Weights of a small transformer language model: RMSNorm before each block, rotary positions.
MLP neurons of a small language model. Each row is named by its layer, matrix (gate and up: input weights; down: output weights) and neuron, and shows model dimensions 0-159. Each number is 128 + 24 x the weight over its row's rms, rounded and kept within 0 to 255. Numbers have three digits each. A neuron's up and down rows have the sign that makes its largest values positive.
After each neuron's rows, "fires on" lists the tokens most often at its 100 highest values on Wikipedia text that the model never trained on.

L5.gate114:086130112152137131113122173171143119178139119117105159145171125098097153115145109157126177101136147145127105114117162097102163153125165104142170140191118085133125115134131129133133141112091111145099130136102120111169119090120093110166126134129135121152137145144129121125117126151091143104109082150113108140125152132102198163099140156155118106105130145113155124132116166116142173160116150141111133098119144142109140115133138117154121099124099159122092127167102133198089172131130128
L5.up114:147129174136184101118088133166149144135132136128102151132128094092120173143132106103092116110126149135125132120178141136089128121143113120176131147174161136118082144114067132126140132137101140099158109128121116121142139138142098136124124142149176133169144132141104152135051088127126108114152100163128133131137118120135125132106121134138140107097112130173101082130116137102123124099103159113116138183114132176113121122141147140110149141073148121141101137124125103215137110116141147
L5.down114:123125113141120102160138139147103090153119128136107157125175150101066144140128146117148109170088133142147103127125141137102174108121086133144117153136139151138175083144104132089156128132098100100123121092126129101148154147095105106138124156109135102156154124137124115139105137104097114149110091145147134127101127123144120147091105109133149085096129144116180153114188083090136139137160146126154122146134170169074093184122133150123129118122170159078107139130103109117148133109107121
fires on: "-", ":"

L8.gate181:128115133107142131106134111090107120137157114159131156114106042135103129122066136119152122097132132119095117141145122134127136143114140110158142144108142142149133140116164073126167099079126133142122141130105125126098124146111134109114118167133139140108112134138136131131169137167105146148133103106152172092112101119178091140145081140100176111125136125101165125114120117092138139134159117142146119111047146083141175133144141137161077133119128146161166167108109102157120164134113137
L8.up181:125136128096113130099101143158086154163149114125115100106115132109134144064128104133129107116137124160071089101117092148105124157110160121136074137120152143140116112119157118123111127142127168078124136143103112120118091183159123142089088175129124127116168102118097116111125124159061111167126180160115125114127155108137129134123104121124129087127116122137133150099124091156160126140125126130118131113098118120114120111042144169145122147135085128128136151127069150138123119135120119
L8.down181:113127104121134095122126121108110169134151089108132156125108123108142151139148142117111159146126137138115117129162155141128125153125163144125101147155129120098130082081133142116112135166124181112146134124123141135101105164137135119091068129156159104139140113140114144107106168154144097209108128126138127159085113153117140133112150133114239087122105143125131102124125124159137127110108118136080147102113109086156103171119171116119149136128146108153124123116079148139093138131128136
fires on: " of", ".", "o", " as"

L6.gate184:132125156177095124138100110146156152115136142144131118119134151116132146101144123102146162096124138108084141138129134113178123103120128126139200139127130123124103153107150146112108113097101071141112076064141137157135128143128137125126108088147146154137108128135126101131163115139097101136155111146154173118138132167146106160169118162106139142145135163147194157151120159169117159105143128141130136147103132144113175123107132161120076148062146117140145122103106092115107160151148127
L6.up184:119123150151134132127104108121131162113182105121133148098132115146130087168119162072182110124125143129139120138145128124109163130140152146125127100108134114122094109106165125161126139152123096202134091166083117154094110126190137148116103118080117146157168106108131132140125151073105125137110110099120075135155126144149118183101114151166153127150176129128124120116102129116116135085131121122164132091167143143133138143152091102121126160125128112118139099078146107140113117117120104
L6.down184:129127117131110142116155120092121107112127154124153134102129155121055104133118125128105095156158161112143138124164167125120100116153146109169124119142152149169129112154139165104083133104186108135116116135141137117127120135102130167138129143137121158092136111180145148143115121145109125110161147121127144163115153133144083097111152117101170110154108104131103142139117121121187092145128127125131102110175134113109135111137108137155171142088100161179088174124148153061116132119110082
fires on: ":", " by", " ", ".", " of"

L11.gate221:147127090137152168144098172136124091145099123105138132127138139105101114145103150116140142135116137101118145146110139125161115175135108116128126094140118117129118158120089127132119170147102154114121131110132097122152152174122086132120141104097146131096154130168161115110126131154139097132105104168116150124108188166102143123099142139182087145085082112074088138154127096108136117135143116110086148140158131101107163134064096095109107127110120148121146119125125196126123155094104106
L11.up221:061082153150162137107111153105113090137098106116111137114165123067096149119133134107106141081129135142135086114107132119132099141144126128168137093163168104091151131188092076135120166102154128103148146114118135152148096154115110121114136134150128155138150150091133133141138124145122101123138146125124172129095127095114149117110110100130082136110121147150086137120139109113152128083127143147157135078172099165129117146089088133107156157125143127096104101140117151145133129120139094
L11.down221:127169130114135161109118122129132170151205152155118152050121141089121110168113122130123123152087126151123088111176077142107142132143151141102130123170123136146114086109159150115114153086144147171153124138118134145082143107147111148100133131158114119115092122100107150117115129118101144097093162116133080130143110112133106132110134142113147156170157139146121115128129128106133127098103114150140151157119110101139151120156185135132120115128106156184166148129154095140133108156125166
fires on: "-", " |", " a", " Vietnam"

L11.gate281:109132100109154134123149151108136163112156120127161093125156126122117141117135174099104139136143115146141118161129180120153142138109082093118164144149154142100122139107078097132115117115121128124127148083129149141085157141139161101174116152149098151108096095103140117113160136124125118111106138171103154104099107128104122112157113109118153071160119171148128165136109123139055168159103153155137077093139158121127168116142137119099095101111134124121136175126157131170118157130150138
L11.up281:120159157105115134101105152120124108126103119132132129154044153158114140125092126141170148125119150134189166120135143096113125153119109116122128145142137097159139129111134124117124090119175119115090118139099154149093111134127128156095187123127133074113106126157087147113179156137098152126140092154132111116093110137155138097125156134125127142167102142126107148167139136109165165132108076107154146139087154090106114139125123171154168105121161128135093148112113115139125103090112147
L11.down281:107112114117150101128127155123115122106132138111114101159170154132181125116131107091128166132141142128126131154150185152133203122140138122174112141145132130107090076093091118113178151164123105148102137173117123090147100158159144076124140138114103144135152061120142116107118148110136155152111158130122164122129142146087140126138116128152126122144174133153140110117091167123105171124102120123191126126115122132156119133123149107087154135118081146105131122089116123125130121139167136
fires on: "″", "°", "′", "8", "2"

L12.gate296:114153141143103078127127121135127128081125163122120106161146117132156158170101127171147122142102133107105134129169134167129183110118104087166139097155131095095137128119134114126127123066160116153135080094128108080091135110136151149148164145152154126138108064154073121143102149097086106094162102134134099135134150132095134148143142130106135118112088130108106137141136155095146127108122158110116128159102140133137125139131115093120153088122131161140107144142172128121165134083126150
L12.up296:106145135132167150168125130091143102114116153119137095157165159084097136131112142116151177161114137126142146141115114119126150127107092142177096154111198136110110144150151116118095072110106137120144157117109137137127129107140106120163135158096101148130117127102127146102151180141147119106112133140101127111129107068116165144126137070137120119119117114111135137163155085136110154136092097167095140077128133133147147130126130100139154142138120120152125054119098113117177146145158121
L12.down296:121151139080120137123134150122179107099170128148122148094159130154101149148137120105151136146116176099138126149125143144142122109127117101147124134151081110151087147093156103121107129153147100186146133111148104104103137126149127173133125128143150149122133097164133135128160171095146145175096093126126095105045152169125121122186173117150102138144129138159132141128155109134111149114102131119141103121143111082136114090147152154118153133157131120155102151160159105132150084111140137
fires on: "1", "2", ")", "6", "4", "0"

L10.gate240:135102123143156125143112128149157107137133065141098143094149095102111125088119134093101107123109080141144137155159147104170145121153148100145087152124124130121144138132151116156151122137152087159068142125116171163091132131159098121116169140151159187135123130118164137152122121109100128108153127071117121143112132116165111122116105117146116094107081121108118137157106127134148144110136116094127101172170125105158105149096103154117125123132131126102101139086181081164143105151126114
L10.up240:163107109112135117159130146185133092128081117118116125161125148116097071155087155152173144156104117129190141110148107172128101138122098118131119172103149124093108127102142113135130133171156121121125148124154161140118093135189123165127165121140145148120100116168132136102160162126095117122163111117097095115150125125141125139158139083133118088120142119144092124147096129123161152143110151120143194152126111120145120119100157110148122115135147125116070095124130138102143102103159128
L10.down240:138110119111154120149148119142144123115174101118133104176148134075124147133078105122116095126116152155124106106129165165128110132104139147153143157125115131089121102111102141132103096206162110114153121104197099125128152083147109117120129160115118121126120105137131135111146114117149103130115122141085094109070147139085116108141152099152178099112126114119150133171113098136156123126123095146140102130139102086136137121131152088152104145120156178124147130121129174143146093139177146
fires on: " in", " cm", " m", " –", " mm"

L8.gate82:120131146121115116079103095127104073101150121111117137112125103144131195148054141115160137135132144087156138123131127089086124151148094169173136115089109103141099109150154156128102119126134150156138079139122116129095098085131159143146120103120130126163157122103076110126092105112138107088132129120154147159109155131165108129130117123123135097108137107119129089166107126105154115120135114116136126125092147147168138123104138095126130104137071145146141162155171128170111128109147098
L8.up82:121094150100122127177115161122102107128074166097162116122138134150138136140177121121151135152174131144114130105109141113128100154180096132161102125128112110126125116105139116081159187137140138116138085114121156154139168141125132103111134146137081172125155147142148146122122164165090164116106156103126114095131116112130110169137146146134133138102153100084107146127072148124103125125140125126148113145154171145149145138155101106056127127111150117110103137116103159123087173132143151
L8.down82:144129105104153145098113134109132139081189108129120113090110163141137124147103115061117143154141143129079134165091107121137136115121145123153152152138112136116167147123117150075110087105155143122139145095159121129080131116113156133172146140141132110120158161073132142141125091108140150099131093126147140113122091157152094150103155126123153091105091109175167112116133175124116110160111134122101126126180184101147105111128138151156134143100104146134107119136130139123130150170114158
fires on: "e", "a", "s", "f", "ch"

L5.gate319:114106172119138100103122115161173125103145128103120115090142103167093121148142133155134141154114149107105079134161156176126130142130133092159093123081122097132088151109130129166125098109124139136108111126125127118098148123098094136118104117118095099116106128120165137115136104092145132117135097109130110142135060115126130157149116138107137121110076105089129104145096162098065145106143089124130091145141102119107113127157114146130168097140125161192156150125161093134148149152102099
L5.up319:111083142140113075095103132170131091105112092121135141134090133141092139120171084141126119127133186131099105155149176149133119115089152146142102109120173131132103053137152132171127116129122122126128127132153125153125100126130123154115088107151096117144160126133122158144105141105078094167110117087119103123157106136140117125137094109128141161115119130124141132074134158098131117084151103096146142137103129124108125170146118173134163119148117156169133131093112106140135127176164130
L5.down319:095123129162128133139121110145112129122150133093143147162167136128132097095118091119111103108116181124121160177126141140129124130125125123127169173128118157143145046146136152050076115155138136125153165116140147143097144126149142178096109127130157147117127111130102137163109125139108138206137129151127137133146163090113117112132117165108189145176152135141155102108127131122124111133142135118122154139099157113115137114127116160112127134140154074107115087150158130134111148155142110
fires on: " at", " from", " before", " of", "-", " until"

L12.gate121:136125159129135142152156119137107158114143102159091084128156170101100145153089163103127129134115132125119134082136147100153132100095144132117109086139131094151142123152133082185093082095134108157146115096123121134130135147095124110141109114137069163086137047135122113068107126106128151127132135115139122120143158114115110117117139148109119137100123154108127137132130129107154080144145131159119100093109174145140129150131137124129164108143134161087159103093108143148096126121087167
L12.up121:154127129133191128126151139168119113085155125154135120107144134108102138118104146142172134156100118109102156180138117085113123144099134154127153111141122149110132122139105153165131130177128167147159115108140116187140151098138173065142135113128109121112110132183136152085175089106101136134122130130151127149135150119116045118096164132138127141123121110135139131123130144083156131119116142141123111098104124112133143133146113123136145118164137119121171116163188134124123191103138106
L12.down121:114110121139161107125135114096141121156109114133150161159135135132120117113138080162113142130162135131101112110103089187122121121134141135156122106121134146102115007146111113148113134102132156112133135112132109115099132145120123133128098110119104124086142142122098138153083133124112164117116126112138130114226171144131156102130131116110080122091134091139127108100164140140085155151123099119096127131146093149116115113103124154107085128125125139103153144104144091146149128131155117
fires on: " un", "6", "4", "9", "7", "3"

L6.gate91:131134136152188108140132114146140160126169105121156168105146105117131158182104170114142145101148145186103106168124140133103139145092122157094126125118126164139127115106163159152128138123133103142082109116120115116083107122156187127113135147167116133103117111125130152152115151129086116128155151123129076110155161096126169121095119124116113166127154095139154108156128134134090159103114153134090138134130155102091145132138082087147120133075137134115138141130192132107125140101151135
L6.up91:128130106190175158140193154149108125144117125183112151154094138139119137145150144118125203100151130100144109088133114123152112143111155108116119132083132112135106131132111127115122085143152133129133103149145110154144131105102125127161129118171103126140140129154169180125108139132094139128092160145116154083120128119145118113080148137163098106158143101108146099147130163120186143110127134114099110132127129154139097118122103098184108100156096094151104160104138161142138110115113121
L6.down91:105089169140074123146117104106138132175123133111119128095103102170118126164142079107088075141112112073118156166112127111146118120179118134141137161156135158133187096100140162141137139139113095109138140112113113089137140147134096153160120114114153135134116132165145105141140091131120149162105105134156142134128113114119118158159163138071178151108114112128111155089107082103125100151145129108115152150101118113143087150127135155082128151126139148106132086106136162127113122113130133
fires on: "s", "se", "2", "4", ":", "y"

L11.gate233:129090109137105087153147129152156131132124058124100156122153113090086152163163145130094094110101144110106118106153153125155145167144103131130125112149107104148150145152144101140148142121065149103106105102115115119130126143126131135143101142147186097137131127122137130086099130131113153116127120094149128117125097155147179127146082127138113123150142127169159141125129187107103129115139112123126074163108141111120107151157109140089116079123151169125163146110138131082100145121134071
L11.up233:128117156109147144108098116155115107126097096124193118139120149149129152139159125138088106158085113119131120166108132112141124144108142145119159101131117153111182082121129115141105126137128158141118120103110155169112112144127163140156137098154119096119131159122144129107124142128144122128157167105118133095168121134145144104080116129137127116176155119170117147066157128135096091129132145161095099159129179130109117156119126089134122170129125146126094131073117176064147122109173105
L11.down233:119155139137116092079159140055114149133077140151123128113139131110171142158143101160145109122142172132105134118111132128102125124143123153132165117109143138109146131110144129119168116154117091136156148116187168169157180118149154175138161124146109126113124132188152113164175114119105133135113161134130093110111156145094138143114111150115147157139115140119086117145145111093134131137131143148107158138161136126177159137124150104146136158076096147138125150128127104193121140109152124
fires on: "2", "5", "3", " a", ":", "1"

L7.gate133:111091116130117131123136165154131112081112205164116133126123142133142130131140129145119111122096104103111140129150119122140130132133114078155170184111158081139132114160107138131155161115140141117083118133060092084097106155083171090139140124155135138135141141107175128130146093139123055115094145139153133089089128139141149160164103137150133095090121153128138099147129127117137133152108146098139145148107138130124138067156134127131142164135100141129130139147138142162116139102124151
L7.up133:081105111143147152124115137107157109152121108112129178139146123133142129125129108144104127104094129158128130173109120164097144115134117165145124116157142117125149150134156136126107106081129128096102168102127117117120116095150132121112127121129074079144164129143110111124108080130181050132128139160066129133111152097084131120097148123083154122124106155115127085072153120088175153126118123135153156120131136148102134120120132158099130185108136095127092099129132100137124107147150150
L7.down133:160164154131138136154098114118150148139158129132140130128108129090116151084144168126114088143108114095110132158104095104117105143105124137146138101139127110108158173146102135103127123113113167122146113071081141170146113133105095160133093121135102114133147128142145160113137089115130110114142152091058108107095137096114120084112101133140121098153126133185077131114063145113149096105111155136135136163150167113133137140151116143143136189128175133128136092135127139148148122165134117
fires on: " |", " Games", " such", " Beijing", "es"

L12.gate240:136136130112168148168126164117142113182082093082093114176146167165108180140100141178112097131141154118128140110099169079107141140139109115170095095117161122107098146128095111106148159164153121119105123118153101130103137170179145082122147121122128102114128131126184171121130147129107082116123097122135115114124105090097142151126172090124120122114145113140130117121142115139105157113124121129141109161133116154141142112134136116119150155163143154089180129135129156114141129140141116
L12.up240:132117116146107125112148124114137160157141124110108126089139100106136105141107136125101184090151148159119120145093134107136125135126129148167133140190146129122122106120164119110094102119118168120163112115122153153151140123101051120103114120144127133135124147121108147154104115136154081121121108128117097153122110100115148134117174113082132108139112157181093111076102098106140158136098178147157108114061146168083165106183137144129139134116142154139139114133111135125128079150131147
L12.down240:101122137095076146138161116141105156102124181096096137104139117176107135103115129151151142132157120142131112130139131126162169148168086129125155107154150124186094163113101132103128106137131109112145097164108100092133136131160094154114147094122135137131143102105093123125111122088067127117112135110102119127111132190094111083107102129138106146132094113136140157160106109121126124113099118155109140111121117133172131137153141137158104084160115127145130136151116115182079138135073131
fires on: " |", "-", ";", " so"

L11.gate134:110142118157149093138120142116125097139110135104111125096151149158136126153109134186114109166109123119140127126179155179127103105150073141122153126166178137130145156137090130123124169188107136122125110110157133158132143128082158109140097171104186132110116123131135141099153146138123074122130139128120140133125121118139151130159077147125132141116102133078109122158143151122124112156142126152088108156120107165085126120102083118117183115137114158112129101168118134120147190126146121
L11.up134:172129125149118096120103160127103152158126171122078131174139125109102135116164120170083124092111139193122126101087128135138123160144107139142134130120109169075162152101108154159156138127101144147080166080161123139168115152126094109162118142157149118156132119145142146126126128107108109138113140136136102189103145115124123145147093117109135110165138120125110135156083074136127127132104108111156098129175122132129116159121119125130119143148112113107128158170078131121111111140126173
L11.down134:121145128111099122111119096124121113112144130128111142091137108093168112127133139143136119054133067101155074157104113130139129093175123101126158099077133128169124127136125142134123139092160137158140173133121140136146153119099106154184100122140113127118146139147090100096170142121081127118110142133180153123168155107125110125106102150089144124136172086144112132145139156130163174104106106115137150122110158105127082128099132141180131117146123131142157119101160143136117126162107116
fires on: " |", " Votes", "-", " Win", " Time", " ="

L8.gate186:168167157165126121130140133130144128142126135134164101122100123140128137110110140115129147164171137141143098095147126140141161182160138143145083063081118164128096159105102124102112101139115071168121139097150126144121113102129143129142126102146094086173121173113124092126162101110112131135152118139121115095118140113145074129112123176118165083154088108155102104151061149119124086130150097112133106101139116147124136133127110134128086129111134151136097129095139124100108119142130117
L8.up186:081141132123112100151162120121177113131140102157114103127141140067127095114144113161134125105148147096107112104141162168099146120121168142141120133113128121120178166120168108091084118119155155125105149117115106110114096142115163133154141103112098188147135119119139140184103101150099190133116138104097118142126128148177149121145116156144163097159101118146125129142103143135161090162160099128139105128101107121120124117121106137157130081139087178095149120117165138119155127131132137
L8.down186:127147103142122127156142153137191156164137109085156134150104110108120123166128132119111135171107159106110119114120179165169158102158119137160137113154160116150087071123163113125116130115147121130120122129112121105168152118144153125144124104136134120090094126165122092163114126120133131149104128139104098147129162125090158105147119152068131156131169137138070106081111141127121146124169106104164096145132130145114098085113131151122131132103163118158171148109076126138130146102104149
fires on: "\n", ",", " as", " in", " of", "-"

L4.gate159:115139106141111130120119078129138145136147144113112116138148127094108096150125165155124165142174124159087166160125162135165153092100098094114162123167084127186134132129129112136111097120158120143135124105106127169141120138141116118160158173112171176120114139159144109086133101132105150114134139124170141099129119172138106126073112141150122077122105119100118151112146147126134128159127121100158061108143122145067125132133118140104184134087122137149131134120138106098124128166123134
L4.up159:085145135143138106132112166115145140128103141118153083129133141124118127159163153141115142154133070125141122127116105133087114084099131154157129080171087195137153120158118133110133146167118137117121137116133100132100078130133153145113125119127115132160171101093089090102112158144117138133127113149124137150117145141131144146116137123141147132118143130200143125096132090166095077098131136151099182174124092143141143115083174108161120130149112126116113126086108113168112131116137111
L4.down159:095145099150126127150146098155133143125129094104140184108136106096158145147118158127121111132131157137086133159192094143071126141170125149141118148130140117136141138113106140128170137116133105130131156126127128154123156141128090150159133146095173146103111139129151209150140113119115144118091161125100144121108156128116100146087153134152097125110106146093146139142154100091142152156157137170138138113124184118097141110145147121135107158140100157100108136189133149105088147133112166
fires on: "0", "2", "1", " Ho", "3", "ki"

L4.gate188:144139146121112088118116074155144111132128108059145148102132098159130106170087125137115155160100163153152098128156140126146153154142096135130143113130096101158109101181116112141141143125131099138089072126112150103136122112128197157164163106153130136105142130136154119171125137121090136111181144134141166117170134159136110129129129092131131133092159089134156151146067149118124131140153119143133126142131126103108118161155126107101091125086144156136139128111178109121113117144144118
L4.up188:146124141089143130173116100092088158099127132113141165169151112123153132104178133110157134125116107138132182146170135130153143137131146116150124100058079088109077121102115136100164121117176132097142130123108140151110139097173144120169114131121141120111146163154150129156116124129097141150135185139110138125124185156118149148140143160116130142109118093093096147109135150131120123161117138123165121137127148097135110167067113128154119141129141149152130149161103147127153152099117108
L4.down188:123119140120103158078101158185121121160171136161122130070120118154108146157139108124141156141117104120119084155066116155121130090148099118125136112130133124140207129145129144108076120103112095158121111161136084152125159127176111133118153130137138162176116123139109149098112116098136109174160108118154120120150108137138126112121102152115107161136105151159158114106107147190122118108141108153090150120134126134147145124164123131134113121165147122126133131092138126126087085152142143
fires on: "s", "f", "y", "er"

L10.gate110:090135137108128132103133137096170124101124135115098160154131100138081141130136126090122109133117120165081109102140152163184193108120144110114117124097108114104120138110113121114130104115090165109078114095152134145107128148118131129181173132138137107159101103176100112101141133171091143112123140093103087116140138136111112109130121108140140147092106151074134119162143157125145111137125153095137139137094129069155089149106158154120124137107142114131124109131160069153131110143101149
L10.up110:136154122134157116110119119103132092146142134122118166106148063126121181138139124108111116125162135138144098129094120099116132108147165140113146078113138140082103147137154153125104118103141133124154145138080090128127126109125181142139155072127143136138101108121106136109087142121120169161144121129131146092122158155112139152127104124129104167147097127118117134166146118166168159137144158135111102158092143139136084144115103143133112151070130141119113051072097129113134173101107124
L10.down110:140142169079117149127119131132141092124131126124104147094099112099144173154174146117099142144137119162109124101146151144134083092127127107133149147085105127130135119130150128134121127119113149128178129094095137149123117116080145152088057120121108149144146190141132141176125089125124136145140084100109123140113131083150131133163162137153117095113111127114147124108066173109098100144116122128103149126117139104089202080150141143122138123128103118097117134129111138107123103158106128
fires on: "9", " love", "ed", " moved", "ing", " left"

L6.gate319:131098134155087084088117111163143100141153160114151101141137131125119144080181121101128148140143131152076129119160155096168140115145060095102177102120148134094114128138118109114145119145118120130118109140124136111089172170109158082123137129131158135153090116140133094082149135147156111127145143096132140116127158137106107140083111118084101116100128128100146091140107126097142119084123123099121109138114097124155121100107154116079099140124141140154097158123135094102118154165125097
L6.up319:168161100164182170130147155146123160174155128110132152107094101124130114117090104138177095101128115143126123110175154100110076124086138141112114153116133159126088147120163117155150109135133092084118125132120120097104108125162116083114133143151110112158122133054151109151114118109191126146117129139155123124112136159100122108117125136132096181135114145141130113156117090152129144107159150133130139151127130139129132148087140123158100150079097121104087137123127113085147144145123112
L6.down319:185150118138123115139114111150130105126144128151170116057140089159106130176118106168128140149156108127093104118132140170092108090133114110162150129119126137140146106133130134103117147160134148141135130129090144078110116114109146116128138161132148131167103144153127159147111136141162119150114152135113159139134112108113158145138173144102118146148148136172113082151140134099142142118143079165184171141125100134159082098119206144135104114164118125100132108151139123119155103145134093
fires on: " Ne", "e", " a", "ed", " due", "ing"

L10.gate57:139120091091069085093140148147132108110152125106160182107084108128123106109120112120118107161120115110068081143126137140099148139154120125126081111113152111120095125086117148108160166136108088170120126103132104143154121119146094138121082099109136120107108117142159124121142117125126149154146126127141123126151090116168122120100063148130117131125131133139169119157099096147104116096128097104138125127121140111127118102169094135158120129153125101143128189078100140161087137132110092
L10.up57:121130165122133138122126073109129157085167109131144120105129148107141146149138121101125105116122086097084122143150135134146117135130165099170140165132097121093131113115131125123099117119136164144120142124106115107069121130174105143123090132114153174122135107127146093149130092119103131108129134096118101103082185129150142159115093191115135115108110090144111126161100129113114070150170126133139098111158131161152155152127104103105128133148126115123140112095159134100061172145103106
L10.down57:134118137120116151157135135139123136138119129127128136130162166098102091125140109107134109132108122116115087121144156152151157147119164102138107145072102117155083043136114106045121121151135150121136129126185124126112139146124106149141119114113150154093148132098135145113073145146137125184129104143130130154093127126124126112099115137119206117151133082114132111149051115112131097165157129123118109124157133125150132116131130161132117145127101153164100167126109139113159162122132119
fires on: " of", " for"

L4.gate60:138155148166115106138125125132133141152118075127148131163178107110093114152087146120128144144123140115144087145088164108171152096141128100155140125140184134151128125147128077114118110160091107130153168131121140154149084157145132113127086101111095119163091112129130128093136099112115097093127119167088132152147126098102162111130136147157150120167117119134098162140129169131133123138144129143115170132153111136123130125109106115142112194157102140123124097097100129147135086083087162
L4.up60:088107143125107142094115102150130111129100088114118127131126106114115140101144123098128133142152103140092103137109105134126154103156072102205126098151142117108079126147159135129132077122142109100121186118110117153144113158092123117120124162125150129132065121125117138138126123047125131148094130163130108086133127126096163136150133104145102146091123113089140127173133152156112113092175143106141138158141122149143147120138115131111090197135155123140118137139156134162106112137149134
L4.down60:157119147143124111142145145114101127172132172112140117125166111158094148124124180133102105126179167128100138119161113103085162127148119106116120082141133177090136140144097152136132130175144148129141167108129114136112132134115119123074143106139139103127140169114146135105143096144167148180073108140109145141095086115096101129105136115115147093132144151122144170123117112123129146074179119134144088185125120126099123124148074133135142123122132131130124086100114111170140086126125140
fires on: "-", "1", "s", "gro"

L4.gate208:099151118155102141197134165167122150125127144151149134109173109135083157132089134104135125149161140149162142132114154090126156131129157122122157129147139102138131157147151124125090149125085102134122154136158157113119165156132076137165077101140112138126089144142106126089112172100093117120139113149119132120149091143118132146121154117132149134112143099096159125128121168089105168142210138145130089111140156089120115125104119097119089153139116125137160136115100122168152134132154139
L4.up208:149109117131118139174124127171090103117125111107118111127128090092116132107126124175111157129135130136150117144148163101140132153092148083166111135150153162123110132136101114155139178112128085081139163143134119148162100116128102080137129097066145148144089124123112128132117109129137103131099101167087146132125094118137164167143124138154094125113088137166125121101177119121147141106105156120132127139110156131068130107123151120152127182097172087126106091128123111123113082098124108
L4.down208:116143113179109114120147134122144154112102180113138124110169135150118153140089149082160103163152117137167129144136177139110130154158142145116119136151123126120148156141141121104130140121081111133158124122125150131136139166138093135121120089140134116162107144128114108112149168095101144147142097160156132122083137130141126087120153084155093114135124068111140106111136098092120117148171091157063102114142128129123090165089131105144142132142123139171142145108094148185130103173147099
fires on: "-"

L6.gate153:133145101105138180120144120132137146130173117123076143134135132153124154131143127095141171157122109153102165134150099121179142129125112151130149141121082120137132136119104141124144136126101144145098116161152131127160122146144088116179174148121097146121144167137163125151140117127105107105171167143107174150137095142110091131175186133106127126119122140145103103152119106152156099103096101117167089135165096119136093147123111112173132126117123120088131133097129052125128102167116148
L6.up153:165109122132115134096135142152078131126141145124111157068136166161129129091115130113132119092177092105126126095111127094143134118129111169160178108127132133163139135137154086120156099136125129171156139171109101142166108173138121144075124144162117151113109118164116142138076150124105119131139123092168120110092130124091146141101145146102130145138126138138158121155138094144154129102124137113089076164144152131167129115183134152152099126181148162143162116134147113124107142144112126
L6.down153:122104113114131141152097142140168123157134151159096123109117132129084077139084136108124121148117165100121143122177149100120132100148116114128119133123115185147110152118145153129129117091144122174173116101099135124114099111131138125108093162162117158134113117123139158132128115109078118142142128099148096113074098110164122114132162146166163088180126124102123133158170166118166089113111149121143131129135144150090129112163184180132136107083131182123123132123127121105088113135117131
fires on: "ly", "h", "ing", "ke", "ed", "d"

L5.gate234:142110152113154094103123139168148146071124084121092136076164116120072148157127120142099137150091116177127080123185112133117161164122131101173088108087136088138071156156169108168124115140166101105113129103130086128135145140117100083145120128121112106138132121120124094128121099087131118101098118142139155099132116130144124141114135114127115138075101109095136112135139117102087128137109106105159138137136115166130152127100148155106122103128121164150117140144130096157113119129150121
L5.up234:141108135099127070111106082180111132123111113117114171148156146090109135175178109132153106133096171114111096139134163126102142097120124103133102128123170100123108099153170133119128064120140140076108113132155171170126140140124118104074134141151138130104123128141126150132121130108087133149063138122124155135175127136148110117131121132143117163079132133122148123120149141125118111136129132105150141113129161107126116155139151203161140168119168106132104087107119129124129130149146150
L5.down234:127100143101108148132135125181091144166144127114118168172133116128104082103156067135128142129122116063125130161138113086097117081136084141138153131132114095148114105126138135123062081104129118115141122138156127144139135106109138130114144183138140126113116101164076123107159136132098137120117120150119118130196144103132150086107106141153100121153108146151152125117190137105106134148080108114166119158089137120146116133122134133093127147130133100122101104135148148145135155117160135
fires on: " (", " ", "ver", "(", "mon"

L11.gate125:092072160137132164151127073118107144085116147132109107161125144156136126172156164129090132122148152133105139095143150107142180147097102124100169130156119126103120127157128137109133096099151121151095117131126112107140122154152134100135141132131141155140133138092155102124172135094127062097104130137121092076143157158122146169123050113112132084101128139114127144154134141092116097129154113165119151113131099117133138154157138097095095150127125141129107142109139099137142176111131131
L11.up125:138157167124175146069192094135155140102162161149121130105142147135142144104136152101114168162132137159113113172159145110171170114104116147132147122155102163138122114122087116134123151116148105151100110103140144137088120129103125132152142142091095119048122092105138146104150130129129152110115140163090102132132102094141138137128119087149177114102097120137125161160115149178148133158125142163112149103102153112151128161127148140133153101136150131128136118122107078142120141103123128
L11.down125:121151132184176111104101173145122123138138104147128179135129120122117135119116078102139141121113171164157123144137185142127144113150128162177109141123159104155145055135096106127110128148143146109152156141076108102115123151144154148166140115106131142126070119134143128079093117131126105112057144112114104138144138101099102087111130091111074194142136094143156152107166150119120141122127104130123107150126092133125131122142139113127133127115118110143141146130138106140126153111134140
fires on: "8", "4", "2", "7", "3"